From a checkpoint of a small transformer trained on Wikipedia.
Size: width 192, MLP 512 SwiGLU, 7.78M parameters.
Architecture: LayerNorm before each block, biases on query, key and value.
Training: 205M tokens, 6269 steps.
MLP neurons of a small language model. Each row is named by its layer, matrix (gate and up: input weights) and neuron, and shows model dimensions 32-159. Each number is 200 + 20 x the weight over its row's rms, rounded and kept within 0 to 999. A neuron's up and down rows have the sign that makes its largest values positive.
After each neuron's rows, "fires after" lists the tokens most often just before its 100 highest values on Wikipedia text that the model never trained on. A number after a token or word is its count.

L11.gate116,224,206,203,191,214,237,201,191,183,226,219,196,193,158,169,192,189,206,223,209,192,241,185,181,184,224,227,215,192,199,189,184,240,192,185,191,207,211,196,230,193,202,180,215,162,209,238,210,177,199,168,220,191,179,229,167,197,209,196,198,220,200,209,196,194,184,199,194,160,178,227,192,175,206,203,192,139,219,204,234,215,200,189,199,202,184,196,206,213,200,214,243,185,206,204,226,203,226,199,184,199,178,241,196,168,228,218,184,160,196,199,228,177,233,192,196,231,187,167,191,214,161,147,209,179,202,192,193
L11.up116,192,189,186,206,225,229,174,194,171,247,260,206,154,196,188,231,164,187,223,204,196,204,169,196,200,195,188,235,247,204,220,219,187,181,202,197,168,176,239,230,194,206,203,199,213,208,170,213,224,184,161,185,180,186,208,209,195,214,191,170,192,174,212,197,196,204,196,198,203,160,183,222,190,202,192,233,192,216,182,208,180,243,182,229,160,198,213,223,243,204,166,196,225,190,204,209,211,186,167,221,222,195,206,206,197,184,232,182,193,229,228,206,182,197,222,212,187,205,217,189,189,195,193,187,246,229,216,218
fires after: " " 51, ")\n" 11, "|" 8

L11.gate366,225,165,198,190,204,205,200,203,190,218,181,192,224,204,181,198,200,163,196,235,190,190,191,196,173,172,207,190,225,199,212,179,212,192,181,182,208,192,190,208,194,156,190,214,220,199,206,200,228,193,221,208,213,205,174,153,171,182,187,164,230,209,206,204,185,235,192,202,205,186,186,210,218,233,205,204,166,222,204,206,217,206,232,207,220,201,199,189,227,206,184,193,175,203,226,129,189,176,212,220,207,195,220,157,218,214,222,241,218,218,186,190,179,147,188,206,201,194,205,195,190,213,216,182,219,205,225,204
L11.up366,155,220,215,177,173,226,178,210,187,183,185,203,232,206,184,199,226,176,187,204,202,208,193,175,208,222,182,187,182,196,200,228,189,193,218,197,182,195,183,223,175,212,181,208,222,206,174,168,165,192,193,215,236,218,202,230,211,203,189,244,166,220,150,206,207,140,188,171,193,183,206,196,194,208,236,200,147,206,206,206,205,202,199,213,222,172,203,250,197,152,207,214,200,204,219,217,184,211,182,190,183,218,176,199,197,202,207,173,201,228,177,205,183,242,213,203,220,197,203,190,205,177,200,193,191,197,186,192
fires after: " |" 24, "." 12, "|" 8, ".\n\n" 7, "\n\n" 7, "==" 6

L9.gate384,217,203,209,177,162,220,227,199,199,176,173,188,161,222,208,203,249,236,168,211,183,207,206,203,199,191,209,188,221,194,202,176,194,208,189,191,182,191,195,194,194,193,191,193,228,161,215,223,180,190,202,215,223,230,245,184,228,208,205,187,224,200,225,171,184,198,185,181,195,187,218,215,165,211,181,185,202,203,168,215,194,196,174,242,177,184,215,220,204,196,192,201,227,199,152,201,195,211,204,203,205,178,188,187,149,219,228,182,181,208,218,162,191,187,217,187,203,196,176,205,177,200,158,230,187,209,232,202
L9.up384,229,201,189,227,217,205,195,197,161,186,174,189,169,222,236,221,210,169,177,166,202,219,200,195,196,192,174,200,205,225,148,235,184,188,194,174,238,200,199,202,205,179,233,171,237,188,235,188,244,203,210,223,207,194,207,207,186,199,169,185,217,191,204,207,212,185,204,191,193,196,193,229,200,205,185,204,208,229,198,188,126,219,178,171,237,206,222,175,218,200,205,183,191,188,180,195,217,178,177,206,184,211,156,205,178,221,224,184,224,175,207,187,215,194,221,239,181,189,195,226,182,205,208,195,195,203,194,193
fires after: "|" 17, " |\n" 13, " V" 7, "ap" 5, " E" 4, "erb" 4

L13.gate404,191,196,175,247,184,242,186,206,201,208,215,214,202,211,232,178,183,190,205,193,205,220,237,208,192,175,211,181,214,215,214,199,210,178,167,196,224,206,185,233,177,203,236,170,209,216,199,201,196,215,206,204,201,220,206,177,189,191,202,208,225,169,196,193,206,213,199,208,191,166,188,188,208,194,198,205,201,229,174,199,218,225,180,179,166,188,199,210,210,173,170,198,230,206,198,183,187,180,201,224,219,154,208,197,214,203,200,225,179,167,201,217,245,133,220,154,194,161,194,176,213,189,204,191,207,205,179,153
L13.up404,193,179,197,204,180,233,191,193,217,239,157,221,173,183,209,198,197,210,195,197,192,198,226,224,213,189,146,213,197,192,214,166,229,206,194,175,182,235,173,193,201,196,201,219,198,198,215,160,188,198,202,195,206,246,203,169,157,191,171,203,182,226,219,182,217,186,217,204,188,200,171,165,198,213,167,173,211,217,224,221,247,209,201,221,180,211,153,182,141,203,198,244,168,146,192,179,223,218,228,212,191,178,188,193,210,226,191,194,203,203,197,193,209,232,186,206,224,201,197,177,207,188,206,186,202,199,167,180
fires after: "," 71, " " 5

L7.gate337,228,189,213,202,223,221,221,187,197,213,194,199,206,200,194,237,230,174,206,203,190,214,191,197,171,201,198,204,231,229,204,182,227,216,187,185,199,195,209,191,221,188,211,188,210,219,209,157,220,202,220,168,186,197,220,199,234,199,165,198,235,209,182,167,232,181,207,187,163,158,229,198,199,216,175,137,208,237,195,204,213,196,183,208,210,226,211,181,183,220,226,228,193,220,147,189,226,220,219,212,213,201,174,200,175,206,230,174,167,218,239,193,216,186,211,199,200,189,198,201,190,196,187,212,215,195,187,180
L7.up337,204,170,218,194,239,203,186,165,224,201,239,184,210,222,193,201,208,214,199,187,187,185,174,182,194,190,190,224,186,239,165,237,223,223,218,218,175,203,220,192,203,193,188,197,199,207,195,184,197,186,215,238,149,239,158,190,209,226,184,177,228,227,161,209,237,191,183,161,192,207,193,219,199,207,228,205,203,157,203,204,172,193,204,198,218,210,161,200,182,185,184,202,210,200,195,200,204,167,205,203,203,207,211,222,167,217,214,193,179,197,215,210,227,180,184,197,198,209,217,212,196,177,202,160,204,184,216,213
fires after: " P" 16, " K" 12, " p" 11, "P" 4, " M" 4, "M" 4

L3.gate293,194,221,203,221,165,189,216,187,176,178,208,176,199,235,189,213,183,187,220,206,220,245,192,185,192,196,179,198,178,218,206,211,206,205,217,204,205,170,197,201,209,149,182,186,184,216,208,198,187,200,188,193,225,212,215,192,189,188,214,233,189,151,214,204,203,214,193,219,210,165,193,219,204,191,227,242,153,198,194,213,192,209,199,219,174,217,156,223,174,190,244,203,218,205,184,198,179,202,231,193,202,174,216,221,222,203,250,247,216,216,198,227,190,159,221,186,211,164,179,185,206,189,170,192,201,227,182,188
L3.up293,192,202,210,209,177,175,206,241,222,186,163,232,191,226,185,222,209,210,196,207,236,190,207,212,228,196,219,163,201,217,188,227,188,202,233,196,177,219,227,218,196,169,175,179,227,225,208,187,165,233,221,166,193,179,236,189,192,209,188,198,194,199,214,188,200,195,214,225,166,199,198,227,225,251,204,208,230,222,214,191,193,202,220,205,201,161,218,184,162,218,211,201,214,204,181,174,190,201,195,170,149,194,185,207,211,167,211,186,199,194,190,181,197,182,204,173,197,197,195,196,221,212,177,185,180,183,228,197
fires after: "." 71, ".\n\n" 14, "==\n" 4

L7.gate447,209,179,176,217,195,205,225,194,236,212,208,190,216,231,220,207,205,197,201,205,201,206,218,180,206,210,168,185,213,212,192,214,216,166,195,185,179,218,187,206,197,187,180,225,212,202,204,213,174,193,215,177,167,204,222,200,206,189,186,184,252,198,189,179,204,226,176,212,239,166,207,221,188,208,216,216,186,219,190,235,195,215,204,212,202,220,180,212,168,209,178,194,201,202,181,196,222,170,225,195,196,141,196,193,190,213,205,219,184,194,194,231,194,166,163,246,182,214,201,199,193,213,197,206,171,203,175,198
L7.up447,227,215,186,229,183,234,193,228,169,163,185,207,213,228,240,190,192,194,209,242,171,226,188,200,228,187,193,165,235,216,211,205,194,211,201,202,204,197,202,210,207,199,192,220,190,210,199,197,190,190,172,168,243,235,242,191,185,174,186,194,183,197,183,189,226,189,202,214,187,189,185,164,224,194,178,194,182,231,207,239,192,192,207,195,181,209,219,168,226,198,229,193,158,208,195,234,195,201,189,213,213,183,187,224,196,152,177,226,213,216,179,186,204,188,215,191,211,217,209,223,222,209,203,227,203,188,191,182
fires after: "." 37, " (" 14, ".\n\n" 14, " \"" 4

L7.gate98,170,218,186,167,192,210,181,164,189,216,200,150,193,233,195,222,202,199,230,198,206,178,193,178,200,203,196,217,184,209,192,220,227,197,197,187,213,206,203,220,189,162,224,199,209,210,200,196,200,170,182,202,193,200,218,140,222,232,179,204,217,159,221,171,189,190,226,179,216,188,177,213,204,240,257,199,185,217,228,197,232,230,170,174,185,173,172,217,176,205,176,192,192,188,209,193,175,209,205,207,187,208,214,168,201,214,232,187,186,189,180,216,211,180,184,195,185,161,213,196,193,207,220,217,173,229,220,214
L7.up98,194,168,210,195,217,212,225,228,188,204,223,185,256,215,172,171,200,186,191,184,188,186,201,189,208,200,191,207,192,179,227,172,211,189,180,214,178,171,220,186,225,165,184,180,185,190,162,184,212,198,231,226,193,211,224,182,206,152,234,188,215,156,206,196,197,188,214,184,187,205,190,213,227,215,217,198,182,228,243,208,180,228,207,192,204,204,228,209,183,204,184,210,157,201,222,194,168,164,195,184,199,166,217,206,249,182,215,197,187,162,185,192,228,231,211,182,211,225,172,211,202,205,232,183,194,189,215,211
fires after: "-" 34, " F" 21, " f" 12, "F" 4

L7.gate409,194,196,183,193,187,207,181,212,208,222,194,185,211,215,218,187,214,218,189,208,169,171,201,184,178,208,170,200,159,216,200,206,236,201,163,216,207,208,217,210,166,147,183,193,170,178,238,202,215,188,194,218,228,197,187,201,232,198,194,168,228,217,215,185,210,205,211,187,223,193,223,188,166,216,214,179,188,224,202,235,227,217,224,220,207,184,196,237,190,191,234,218,223,159,177,184,182,184,259,230,195,217,186,176,184,196,208,168,148,193,213,208,192,193,200,178,187,196,173,163,209,217,209,205,190,216,184,205
L7.up409,185,194,230,155,214,195,203,208,246,241,197,205,199,187,191,203,218,224,195,170,237,240,202,177,196,203,157,200,194,198,187,205,205,183,183,218,192,189,180,207,175,206,220,209,218,170,178,215,160,179,239,204,200,215,199,202,229,236,229,226,203,164,190,223,192,179,216,187,206,188,199,200,166,213,199,178,212,191,212,225,161,209,195,230,183,194,209,212,233,248,201,217,209,201,225,207,190,198,199,198,198,171,234,187,220,211,185,178,214,191,176,153,217,187,206,205,212,224,195,173,200,218,204,211,204,190,222,212
fires after: "." 48, " G" 7, " b" 5, " B" 4, " R" 4

L11.gate313,196,212,199,184,216,227,218,221,214,241,197,186,168,185,220,205,208,218,204,189,229,194,192,207,196,146,185,187,213,197,190,182,223,245,149,193,154,196,197,230,166,224,204,171,194,190,174,208,200,194,195,194,189,196,207,191,183,207,195,203,207,222,222,199,194,188,205,175,207,216,175,194,190,168,227,172,198,226,214,191,191,216,181,199,211,198,213,180,171,213,191,207,218,227,178,188,178,213,182,207,209,164,195,183,207,206,205,202,171,235,194,235,191,177,212,194,242,192,214,197,203,205,185,208,199,213,139,209
L11.up313,197,238,198,201,237,196,214,191,204,202,197,202,179,223,179,192,239,206,230,182,259,219,230,214,186,166,173,197,211,197,217,207,196,198,204,215,192,206,189,218,156,200,187,173,198,190,152,211,214,214,202,210,187,199,177,209,237,213,224,206,200,167,191,217,192,230,178,215,184,181,190,195,176,218,213,207,190,202,179,204,203,210,201,242,186,208,189,225,196,247,208,229,218,187,203,158,195,174,181,213,192,186,199,184,200,188,199,232,178,241,195,215,219,185,208,216,164,160,184,197,184,194,215,166,182,197,198,234
fires after: " " 41, "." 18, "20" 10, "19" 4

L7.gate239,181,188,177,200,164,224,235,183,223,218,224,187,175,240,220,206,227,214,190,183,158,200,213,162,207,223,177,178,200,224,231,232,219,163,187,158,217,222,197,218,222,197,190,180,187,202,192,222,250,181,195,183,204,204,222,188,225,239,200,193,230,202,220,212,163,180,181,220,203,191,180,215,198,214,209,208,174,202,196,194,221,177,171,215,136,169,183,198,175,176,215,221,193,206,178,171,191,217,199,215,220,202,205,193,186,207,208,183,190,216,186,201,213,202,216,157,192,203,174,187,211,214,178,190,166,204,222,221
L7.up239,188,205,213,172,239,198,161,206,181,218,185,210,199,207,205,221,158,214,195,213,200,230,196,224,199,208,189,202,216,253,175,228,191,165,244,160,204,208,194,206,197,181,193,189,207,184,187,196,202,198,184,165,208,225,179,186,188,261,179,191,182,211,212,214,215,215,188,194,169,186,233,172,179,204,177,202,204,234,200,216,223,210,191,246,232,165,186,233,162,208,197,208,176,191,205,233,232,230,190,161,190,199,194,207,176,226,203,208,198,190,219,189,203,207,186,177,174,169,220,205,231,216,178,217,159,217,218,216
fires after: " F" 34, " f" 16, " B" 13, " b" 4

L13.gate344,188,183,166,209,176,216,190,166,188,216,217,191,187,184,216,203,201,186,187,179,192,186,205,226,229,187,175,188,211,208,215,184,186,200,142,203,174,200,206,182,178,211,232,195,220,226,202,188,199,219,204,210,176,216,204,213,211,218,186,201,220,205,233,153,194,191,225,191,181,187,184,202,209,195,181,221,208,243,232,216,202,205,167,173,194,167,183,222,157,216,195,204,202,173,182,181,195,198,224,183,198,193,199,182,180,189,186,200,165,227,203,194,185,221,208,192,175,196,210,211,186,203,183,229,169,238,180,214
L13.up344,177,156,157,227,151,207,214,207,184,236,173,183,198,169,233,227,217,193,198,185,163,202,220,226,195,179,189,198,239,202,203,222,205,225,186,195,184,206,199,190,208,231,192,173,204,214,204,194,204,214,198,204,161,232,207,175,201,226,205,216,203,230,223,164,203,199,238,201,187,183,187,178,215,208,169,200,202,212,209,191,235,205,197,168,165,230,158,199,184,207,170,208,188,192,182,178,199,209,211,189,245,179,190,182,188,165,211,230,198,186,201,199,182,179,183,199,211,222,198,187,169,194,215,192,141,207,198,159
fires after: " " 45, "." 7, "-" 6

L7.gate194,212,217,165,211,180,203,221,244,212,191,233,214,164,202,218,228,213,202,195,192,225,203,218,215,213,231,169,151,224,200,239,210,200,201,196,185,196,179,205,167,180,168,160,201,191,174,190,211,204,156,213,207,196,211,212,219,216,202,208,205,182,178,187,181,206,220,219,157,214,194,191,199,190,222,204,186,235,223,219,220,201,206,189,203,214,181,191,237,199,204,192,236,235,162,176,188,235,178,225,182,197,183,206,190,163,200,195,202,157,220,215,164,203,161,184,213,217,169,202,191,219,236,201,199,201,210,210,190
L7.up194,168,176,188,219,214,186,197,199,192,239,241,183,209,194,205,213,181,193,220,205,202,237,230,200,224,194,180,159,212,188,201,203,180,207,207,207,182,218,218,197,191,211,212,183,230,205,149,213,211,192,167,195,180,226,199,201,174,223,235,210,192,206,194,194,187,175,226,183,189,175,212,205,184,196,196,180,201,217,179,198,189,176,197,228,218,181,213,182,266,205,175,206,200,179,211,173,184,222,193,235,200,187,192,210,186,192,235,212,170,204,208,209,205,194,229,198,183,197,204,204,186,213,184,181,163,199,233,150
fires after: " \"" 13, " (" 12, "==\n" 8, "==" 7, "\n\n" 5, " =\n\n" 5

L7.gate95,178,223,189,168,178,235,187,182,182,234,198,187,233,191,229,196,183,173,182,200,183,221,204,184,214,191,179,201,197,180,236,188,215,171,163,192,205,178,196,200,209,180,234,211,178,181,217,225,181,208,195,197,194,245,201,183,196,197,191,200,207,185,191,188,197,190,206,194,213,174,185,218,227,198,177,206,196,185,184,226,189,217,198,200,228,190,211,230,143,210,180,236,185,207,191,184,196,224,198,176,207,201,199,210,232,236,203,197,190,219,150,153,189,232,198,208,211,184,234,167,201,222,203,234,166,202,207,207
L7.up95,173,189,220,203,192,229,191,222,229,208,209,209,208,159,166,173,200,168,226,186,224,190,194,213,196,188,163,203,202,220,204,182,205,190,185,189,184,163,203,193,173,240,217,248,224,190,192,210,167,161,207,222,205,203,209,227,169,207,214,215,206,225,223,196,213,169,218,186,212,179,203,193,194,217,171,194,225,196,207,209,195,192,234,183,192,199,174,171,194,195,215,192,225,235,196,184,192,185,221,206,189,158,203,222,226,188,173,180,203,178,195,210,164,186,240,160,234,190,186,207,198,202,205,198,191,212,210,202
fires after: " " 38, " (" 19, " votes" 4

L13.gate263,188,176,196,195,176,236,220,181,193,198,225,149,190,235,218,209,185,198,195,191,174,217,209,183,206,195,189,201,167,191,203,155,202,210,209,190,190,162,200,207,200,173,195,161,175,211,234,196,167,257,237,226,164,203,184,172,181,159,166,206,201,192,199,230,219,184,228,191,173,171,195,211,216,201,244,221,176,200,198,181,210,157,207,190,205,204,180,212,230,229,170,184,204,194,205,201,219,235,202,189,185,191,238,185,199,179,218,175,199,209,197,192,175,224,190,200,212,199,197,227,196,214,195,219,191,215,185,206
L13.up263,198,200,222,175,224,185,207,186,192,226,177,203,192,180,221,190,166,170,176,160,214,181,225,215,202,197,204,211,187,227,243,232,208,202,202,178,189,182,213,191,191,194,214,238,237,163,204,184,206,215,191,224,218,198,211,174,198,215,206,186,207,206,203,180,204,177,204,184,216,198,170,197,208,206,202,196,235,205,204,202,179,191,186,198,254,207,197,243,161,208,228,195,220,196,192,222,186,168,186,207,204,184,195,225,211,164,202,196,199,174,211,208,225,155,243,190,218,207,204,204,230,175,214,175,210,184,209,170
fires after: "-" 63

L5.gate395,227,243,174,243,212,210,175,204,202,189,201,176,183,210,211,239,210,167,180,183,236,220,199,208,191,195,200,167,189,201,173,197,239,185,202,237,263,178,159,197,213,180,184,184,209,189,201,207,189,187,210,197,212,206,189,194,199,210,229,167,220,210,233,215,188,192,206,166,221,163,178,192,190,210,218,204,193,214,221,216,218,175,193,203,174,233,211,194,194,228,176,217,226,196,197,216,171,189,195,220,174,164,207,182,197,214,215,173,195,194,189,211,175,173,210,179,192,193,223,225,207,226,198,195,224,205,211,184
L5.up395,201,202,201,206,169,219,153,211,215,229,150,173,204,222,183,168,213,208,206,229,195,208,205,228,233,198,231,211,172,165,196,173,173,168,205,198,230,192,199,192,193,199,195,205,190,186,224,226,160,200,179,217,205,200,207,207,207,218,200,211,213,182,205,184,201,225,214,206,210,160,212,214,186,203,206,228,175,212,217,185,188,205,228,183,183,202,212,175,147,187,228,207,187,174,174,192,198,192,213,207,162,212,196,183,188,191,193,208,235,178,183,184,201,168,207,183,217,168,212,198,219,178,233,211,176,208,200,159
fires after: " |\n" 39, "|---|---|---|---" 7, " " 6, "-" 4, ")\n" 4

L7.gate280,186,196,210,185,187,209,240,213,205,218,198,203,190,192,190,212,198,196,216,192,186,223,246,176,198,213,181,188,193,189,202,211,230,185,211,159,199,173,185,202,184,178,168,192,205,225,204,214,217,202,198,230,190,212,199,185,182,175,170,171,212,191,185,166,243,213,218,185,215,212,225,246,201,228,208,175,185,198,186,196,185,165,181,244,186,194,178,205,220,159,198,213,218,196,224,204,202,226,212,178,173,170,249,187,186,222,184,216,191,189,157,192,238,235,232,195,186,176,211,213,202,209,164,228,156,217,234,184
L7.up280,225,198,209,206,214,209,183,186,213,166,201,224,199,229,193,209,180,204,184,225,187,171,192,256,233,190,218,228,186,164,209,237,214,177,183,176,252,189,184,209,175,165,209,203,211,197,171,183,213,192,216,189,211,177,224,226,203,229,207,194,193,211,170,163,181,235,207,197,193,215,163,206,170,217,208,212,176,224,187,165,222,178,190,194,182,225,196,229,226,218,207,210,203,175,214,203,206,194,163,197,192,172,215,217,178,243,210,258,211,207,180,205,214,232,200,182,205,166,241,182,205,193,184,185,204,217,203,216
fires after: " N" 16, " f" 15, " in" 11, " F" 8

L13.gate486,203,221,176,202,198,206,160,192,224,228,189,189,195,232,222,198,221,201,187,217,215,204,219,214,204,178,154,216,209,205,173,161,227,226,193,225,220,218,192,224,241,196,203,223,196,204,185,199,192,216,200,205,178,196,204,172,203,226,175,183,202,192,220,186,206,243,232,182,192,184,185,165,210,192,201,182,172,242,205,208,199,226,198,168,204,177,203,223,175,211,188,229,215,170,176,175,180,211,192,199,189,151,207,189,229,205,178,193,173,187,200,191,196,201,203,208,205,187,214,186,198,192,194,198,192,197,158,232
L13.up486,180,185,202,210,195,238,188,189,219,217,175,209,177,227,223,186,212,218,161,238,221,229,227,220,201,182,182,217,204,199,188,189,210,217,183,199,224,214,176,232,196,205,216,206,222,195,190,198,167,213,185,210,195,196,236,189,225,206,180,192,221,187,216,187,186,238,208,176,198,176,165,205,233,191,168,204,193,217,223,193,219,217,186,187,196,190,213,212,192,217,209,223,179,160,167,208,178,207,213,193,191,161,204,192,227,205,180,227,174,200,211,175,172,216,233,181,204,177,208,171,183,214,169,187,195,198,148,193
fires after: "," 52, " " 39

L7.gate365,192,190,167,212,201,235,180,204,196,216,180,180,210,236,200,197,198,179,204,231,209,167,210,182,186,196,206,181,251,234,195,193,234,182,194,147,185,218,187,230,179,185,193,173,219,206,219,193,221,229,211,185,225,237,220,174,168,178,191,234,229,193,204,186,223,215,194,194,202,201,179,209,208,222,210,171,186,197,206,196,167,216,208,205,224,183,191,213,228,201,209,177,198,196,211,198,195,202,227,208,218,203,202,189,164,183,181,221,193,225,148,177,190,216,228,190,200,212,188,199,213,221,175,184,203,218,199,182
L7.up365,201,202,195,218,191,210,204,171,201,220,216,198,209,227,187,197,168,219,225,199,190,195,218,181,214,206,232,173,202,202,225,173,197,196,197,194,192,210,203,251,174,206,223,188,174,237,242,154,176,200,175,206,211,198,231,215,195,181,211,221,213,177,211,193,227,216,194,193,194,197,185,209,158,179,245,189,180,194,166,216,166,219,185,232,221,192,220,172,216,182,182,178,171,226,191,220,201,214,229,191,239,205,181,203,210,200,185,212,199,207,157,212,212,209,199,177,209,215,180,180,240,211,205,227,171,223,199,218
fires after: " on" 33, ":" 12, " On" 9, " No" 9, "On" 7, " |" 6

L13.gate473,240,211,194,181,191,194,201,189,224,180,223,219,187,221,183,209,198,205,191,197,197,182,216,210,209,231,154,185,226,171,203,180,210,209,190,206,174,163,227,215,221,182,186,213,207,218,218,215,202,173,209,212,203,198,223,147,172,204,235,198,193,231,233,173,222,226,215,195,188,165,208,207,168,189,202,215,172,187,225,205,235,191,188,226,202,233,181,228,171,189,196,217,206,192,204,232,223,219,209,226,224,188,183,195,186,187,212,187,179,235,222,183,213,228,217,203,227,204,205,207,197,202,178,179,199,192,221,164
L13.up473,191,209,161,214,204,210,178,179,221,222,237,216,172,197,225,215,217,188,231,188,200,199,205,236,186,225,163,206,197,204,220,205,207,191,207,174,265,214,200,192,203,174,222,211,157,226,195,211,251,167,200,223,218,210,177,203,150,164,191,201,207,218,204,172,202,229,193,233,189,144,211,202,202,213,166,194,205,200,201,200,213,221,192,207,160,208,162,191,193,189,177,219,186,188,188,213,223,196,192,204,178,177,197,201,213,209,257,184,193,193,214,232,181,222,181,194,230,198,174,196,212,198,183,178,197,172,215,208
fires after: " " 42, " v" 5, "|" 4

L7.gate48,182,227,200,213,208,207,199,186,187,199,215,162,190,219,211,196,184,195,200,212,212,166,238,195,206,203,206,193,229,224,174,192,238,213,183,201,216,183,189,203,195,195,217,185,201,164,188,197,177,179,211,184,191,186,213,160,215,205,183,231,230,207,209,155,198,203,188,182,197,190,222,181,197,229,197,199,220,241,191,194,175,183,190,218,225,165,221,242,202,193,216,194,216,201,168,222,190,188,228,177,214,182,219,176,167,213,209,185,138,197,205,210,218,223,207,191,203,199,198,202,191,237,233,254,203,213,214,188
L7.up48,197,182,191,193,214,204,186,205,214,178,178,205,243,214,161,189,166,197,195,211,208,193,226,212,158,188,184,192,203,216,199,181,223,240,203,183,213,213,164,209,204,212,213,210,211,200,206,178,215,141,163,185,181,192,209,168,186,188,218,210,185,179,173,180,194,193,207,189,188,192,202,205,199,182,228,177,157,210,198,204,235,188,181,210,203,209,179,226,199,232,213,206,189,219,204,192,220,218,199,201,194,180,247,233,210,185,216,173,210,176,233,237,206,200,217,157,207,219,198,175,155,183,175,208,204,181,183,189
fires after: "-" 17, " P" 15, " p" 13, " " 9, " |" 5, "–" 5

L8.gate438,187,202,170,190,215,219,220,217,197,199,212,190,161,203,199,218,226,201,212,152,210,174,191,147,185,194,179,192,214,215,200,186,216,177,172,155,176,193,183,251,189,203,197,204,209,165,185,204,229,166,219,195,161,234,236,172,203,217,210,176,215,181,209,213,197,212,207,194,194,221,194,199,181,213,206,185,183,233,176,192,214,206,177,189,204,163,173,226,173,220,201,209,202,225,194,176,201,193,178,191,221,180,182,216,206,197,186,231,204,212,231,205,202,173,175,186,187,185,216,207,186,206,214,219,205,247,193,181
L8.up438,206,163,180,221,213,214,182,212,168,221,180,214,183,198,157,223,192,181,200,205,197,207,174,192,156,209,198,183,194,218,194,205,198,213,220,134,239,218,231,187,223,222,237,218,219,185,213,191,236,192,203,218,191,232,212,182,201,176,224,193,216,163,202,219,212,220,179,199,217,192,209,191,203,200,195,186,209,194,204,216,217,219,205,214,204,198,187,188,168,206,194,181,216,234,191,225,193,188,206,165,198,190,209,197,203,197,181,184,193,171,203,174,207,201,183,183,199,186,172,270,191,179,242,207,208,206,190,186
fires after: " m" 16, " g" 14, " b" 10, " p" 8, " G" 5

L12.gate350,226,194,200,173,176,175,201,206,179,235,228,174,192,202,189,200,161,183,184,237,206,197,207,173,208,177,188,191,203,181,189,192,257,177,211,160,231,207,157,216,192,170,243,192,192,169,210,179,181,196,214,253,213,231,222,179,210,197,185,180,235,215,199,203,214,214,204,190,189,214,199,218,185,207,215,202,161,244,212,229,223,165,198,183,229,210,201,229,225,207,187,210,198,211,151,234,174,231,198,216,173,190,220,194,191,185,171,154,196,214,182,190,209,209,208,180,209,199,201,205,204,188,200,206,200,221,209,175
L12.up350,185,202,171,195,207,210,205,184,215,219,232,172,205,213,209,178,204,229,225,202,197,213,186,219,213,204,195,196,219,202,191,197,185,167,212,176,208,212,199,229,140,204,181,252,185,182,228,222,197,193,220,174,203,187,182,213,181,218,213,142,211,188,193,207,199,166,214,164,215,180,186,206,189,146,212,238,207,178,204,174,212,198,186,188,192,178,184,189,157,197,188,220,244,217,205,176,202,182,194,226,227,196,219,200,201,205,193,200,184,228,218,224,183,212,194,183,209,227,170,217,203,237,255,223,206,193,218,240
fires after: " on" 29, " No" 12, " On" 9, "On" 7, " is" 6, "|" 4

L9.gate339,177,200,179,209,214,189,192,176,217,204,173,180,211,220,206,272,171,182,205,192,169,212,202,224,228,147,225,204,204,186,189,165,216,199,207,196,186,192,173,223,174,188,231,160,217,190,216,208,168,219,206,216,206,212,211,197,191,203,197,182,192,197,219,215,212,216,185,189,224,224,209,189,208,175,251,181,170,221,181,203,169,208,180,181,252,170,222,193,200,182,176,194,181,173,175,204,198,220,226,199,190,190,193,214,199,202,226,185,203,200,172,179,186,211,210,156,207,188,211,175,204,224,172,201,208,181,189,174
L9.up339,203,179,177,228,193,206,188,217,193,194,204,210,211,259,181,171,182,219,186,213,208,212,181,205,211,197,232,225,194,231,190,227,204,183,201,188,209,233,204,231,200,172,198,209,194,207,234,173,208,195,184,211,213,207,205,199,175,206,218,234,233,188,183,199,177,208,220,202,195,213,193,197,212,198,170,220,162,222,182,215,199,171,196,181,199,181,171,220,175,201,177,196,201,178,196,197,179,203,232,197,222,184,198,190,214,227,207,189,251,203,153,218,180,222,189,223,176,208,175,184,198,244,242,192,196,218,204,196
fires after: " on" 32, " No" 23, " On" 9, "On" 7, ":" 7, " Vol" 4

L2.gate58,217,184,192,219,214,218,182,217,206,185,164,176,224,192,195,210,195,187,203,224,195,209,211,218,209,189,171,195,198,211,177,170,173,220,204,200,177,193,196,223,195,202,215,214,193,176,191,195,204,239,200,204,166,213,228,189,164,188,184,199,233,200,222,229,232,202,188,207,211,161,239,180,183,197,190,210,213,247,176,219,195,203,193,201,192,209,181,196,196,156,264,239,189,184,180,226,202,202,226,198,232,175,229,209,213,208,203,209,224,197,184,209,199,174,219,208,167,232,166,162,175,201,193,184,202,171,190,191
L2.up58,185,181,208,195,228,228,189,212,212,216,156,186,183,195,223,191,217,183,197,210,191,170,202,176,202,217,191,191,247,177,171,189,219,201,231,235,185,228,206,165,206,241,173,224,207,219,213,195,236,210,182,206,235,208,211,188,179,188,199,220,176,210,191,172,184,212,228,200,170,220,180,186,196,246,211,192,199,195,209,236,189,177,228,151,213,213,204,234,187,164,210,189,155,189,198,179,183,186,177,207,219,174,201,172,170,234,197,215,178,168,191,193,215,228,190,192,197,169,197,193,197,193,184,210,193,199,195,179
fires after: "." 37, ".\n\n" 21, " ===\n" 5